{"n_layer": 17, "d_model": 192, "n_head": 6, "n_kv_head": 6, "head_dim": 32, "d_mlp": 576, "vocab_size": 8192, "activation": "gelu", "norm": "layernorm", "norm_place": "pre", "norm_eps": 1e-05, "positions": "learned", "qk_norm": false, "attn_scale": 0.177, "bias": "none", "tie_embeddings": true, "parallel_block": false, "init": "normal", "init_std_qkv": 0.0159, "init_std_o": 0.00273, "init_std_up": 0.0159, "init_std_down": 0.00273, "optimizer": "muon", "lr": 0.0099, "lr_mult_o": 3.0, "beta1": 0.93, "lr_head": 0.0114, "warmup_steps": 200, "schedule": "wsd", "decay_fraction": 0.901, "decay_shape": "pow", "final_lr_fraction": 0.0, "batch_tokens": 32768, "seq_len": 256, "doc_mask": true, "train_tokens": 159800000, "steps": 4877, "dataset": "wikipedia_en"}
MLP neurons of a small language model. Each row is named by its layer, matrix (up: input weights; down: output weights) and neuron, and shows model dimensions 64-159. Each number is 500 + 40 x the weight over its row's rms, rounded and kept within 0 to 999. Numbers have three digits each.
Before each neuron's rows, "fires on" lists the tokens most often at its 100 highest values on Wikipedia text that the model never trained on.

fires on: "1", "2", "3"
L5.up110:494557539510475560525597543530575465548485455520428477441538453484520486485509444414550532508556538491433501443502459526502495444489543467435500476491531480479492424482469501487483494406504451479567532465502499499532474436571476486472550488560562483503551497500520479490468454465535546515
L5.down110:522545514487542547517460511478484428526394507544497528484576459512452528548509486527505440493559508557522537437446512528433502471479508432511459503490451457475597481555523491511417495537414592509457576481500521516502468522482450465397486534484512468511497438522550448530511522577506429474

fires on: ":", "ard", " Den", " Mah", " Mad", " Dam"
L5.up428:523491475537592538447532489537449568471507519478511516507517544450465448462501498566493409526580508451499511521485566452449545534543539463443405501516464543513490530538469574521468497512520440473519577487529481517506529516491469518507507500507504489519446547470432505470487470524517534462
L5.down428:516459496504523423426517442466533466554515488559533469504503499569531546546567497460492485525455395443434484465511469532465499536577504557520549442509585451555518545532503436444461446507486474536484470423453491483462521506580495527506526427524490520520445481487468507538554460484512537466

fires on: "gl", "b", "t", " m", " gl", "le"
L4.up347:515436553575520508486424508450477536548494520553525541451438488564535517457519501519492485557457515542401512502495485491453506498534472504429461519501510500484497507452521444488450510457513495513482534526530469448502509592559411537590510545510434494528525466486520520392589519484520521535
L4.down347:509529465521449500513483506554557523524567508524466436472505530538541500507492497487555446455464471523535443509540572508513610547496473564450546437459527519502570517471525518493548501450516481458497537530483431469533560431583479529491465528471522419503514472456469506474592554462497490439

fires on: ":", " /"
L3.up512:552496507548495472509500479504503521523564546570450447514482579413551432516491568478513587465516510529470508521567555441503468547531490452550442544431493595483481516498500465521413502518500564503491534466446538475492522539539480538470484446503442557491567509452459482463448455498561495500
L3.down512:544567477486512495562493511462467444446519533522448482556440489494470538470489484561463520515446521409480505444526455572590435584573511533479492536402490493502511473492493492538506465448533450493534506442471474534530453545507491440482509550555451522551508446549517503639537455504503539488

fires on: ":", " E", " UTC", ")\n\n", " and"
L4.up109:498481542571524481515548505549515451565491503474583494469453457509511537500408494413475522520541519559542507476516548461536560514546455472494469507482491554469455571543386470519538503554527542522510544470492507500509460525431494460492465425491480398480524464435488514494578447486567548520
L4.down109:464489486475469500519491482494500451469558453498482523472469485433614527487497502485504464505549467515468571528441512492436522544475516584555528561502489507430566481531512534471550477551501471511555501449544528589432526458508501470538469572506568463503443468527478513504425508469463468462

fires on: " |", "2", "5", " of", "1"
L12.up223:433470553517476512484466564501497512520521491521454427560536457431504539540492471439544478551548543500546548458439510515513506510528512460443463489462481454455577457487489500509532459467527435428502551497446482526602500478539531528486456536537505453472556490557520509515452425532542489571
L12.down223:482483545490502449523505482532568467502495503512508514494545558463557507504532529452512515530521511549523578558447485521511488488506526533488549464510496515495480496507455587471533587524467528532445420495564480536590525487470489510504533454489513498531524518483502446508528432560517532513

fires on: " of", " to", "ent"
L7.up399:545552559498518452541461515534530486508488519428449483507492533504563471492555435535461501503481509504501497435481530451467485491482548524473528609471451533472506518498503466500521506465495569443494560484516501576518449456603511485511425477529512522534523526429487500503447548491518456524
L7.down399:499512561543476464553511502471509521472540506451537545512488473514550505493489502575511451537463455479493502477478508435480475492432421532426501561455485507516503480483450489502564495506525510509561524486544488509548436481440461499452472437510550445482523590542568422504471592532487518529

fires on: " from", " between", "b", " what", " in", "t"
L9.up443:492424544521478537457469513434492554478533578498469550487449491531569471461549509558472460557464510525471520502458441419474521487492576558544466487452506540531487477475469441566541548475493519456580430480495466500535465479550469423544462510420491530473447520482501554483548496530456463493
L9.down443:521535486489536467520526460501518459593452450525509507562540481481421560519408478479556484455579442504483549538484490535532448458466481474471480477487443496512556488501526556450451525506489430545476486512488457515556524442528494529445511482499482584448515460482449447491455453573502514530

fires on: " of", "'s", "ing", "ent", " Re"
L7.up63:493556525468520473498476478552477530509507489528489484534459573491487543511471524537508510480494488468518488442430445503543480500451518593551485480439496456407426491449523554531517483525480403431509501508542568398558489507504487547490499511475468531489492536517425516495628494506473455451
L7.down63:525533495493471539543550508503515417535482471546469504509482492523454545485499536506463459537516500504555469454478540482500463454496560504535489498473505493494514484492524510497550499470466449620488500490485470445483450474475453493441493494437617492489564445526488569522488543524478439434

fires on: " of", " |", " With", " to"
L14.up95:509529498556486541537521569545548536482494494416422435494482563474510476559477470461473463485524459476453577473529467467569482569544580533493519550482537433482541514537507442526495440569522608595492505478405542528469481509514478509563479484454548498500483434491511493500465547473525496493
L14.down95:516442513467455525489489526531372450536509506531491547486533469511601507514509560477503498483458496503595436513461475482437510495509421488475454455517538439508551519490505522577503514479479533510477491541496466470563498530501515471473438515477471472436513449492532532498498485523447488496

fires on: ":", "os", "ies"
L4.up448:551509480519485451479476556472508548510506570539488457577468500487494539496416512490476468490585528514512479546535508470477532457606510455492493541488500554487482495595461521463444506552472470573450553487531504517503434529498441448471496442453483492458496530512471517493524473530532499483
L4.down448:580473500514536500412432420556460494494480486499466481559485392503495468535582535560535593591506525440489490441451531533525488533497556558489557519496423456500531496513454505504516461463492550491494503475499519505519504437535497505532565484507436507570527507445429501548511454475465499522

fires on: "4", "2", "u", "3", "5"
L9.up424:472536572560466489514586493560512512453515468481443496461511474596551488518505508504487528519524508409507473469516434511435434459500549473510518537536438515540506448546490459510481424406524528564529546537478515526454519472514486391525524519507509539515477441484479473511521463475562493483
L9.down424:495527486478518418489482555515501521492442468544475494496496456518490475488526453469514520460518479549586507428459468542463542489597551504477485408497506465486455492488484488530533569539440468523460508476505533519585434476462489544486449427515469479494491469387558475507494532546436580488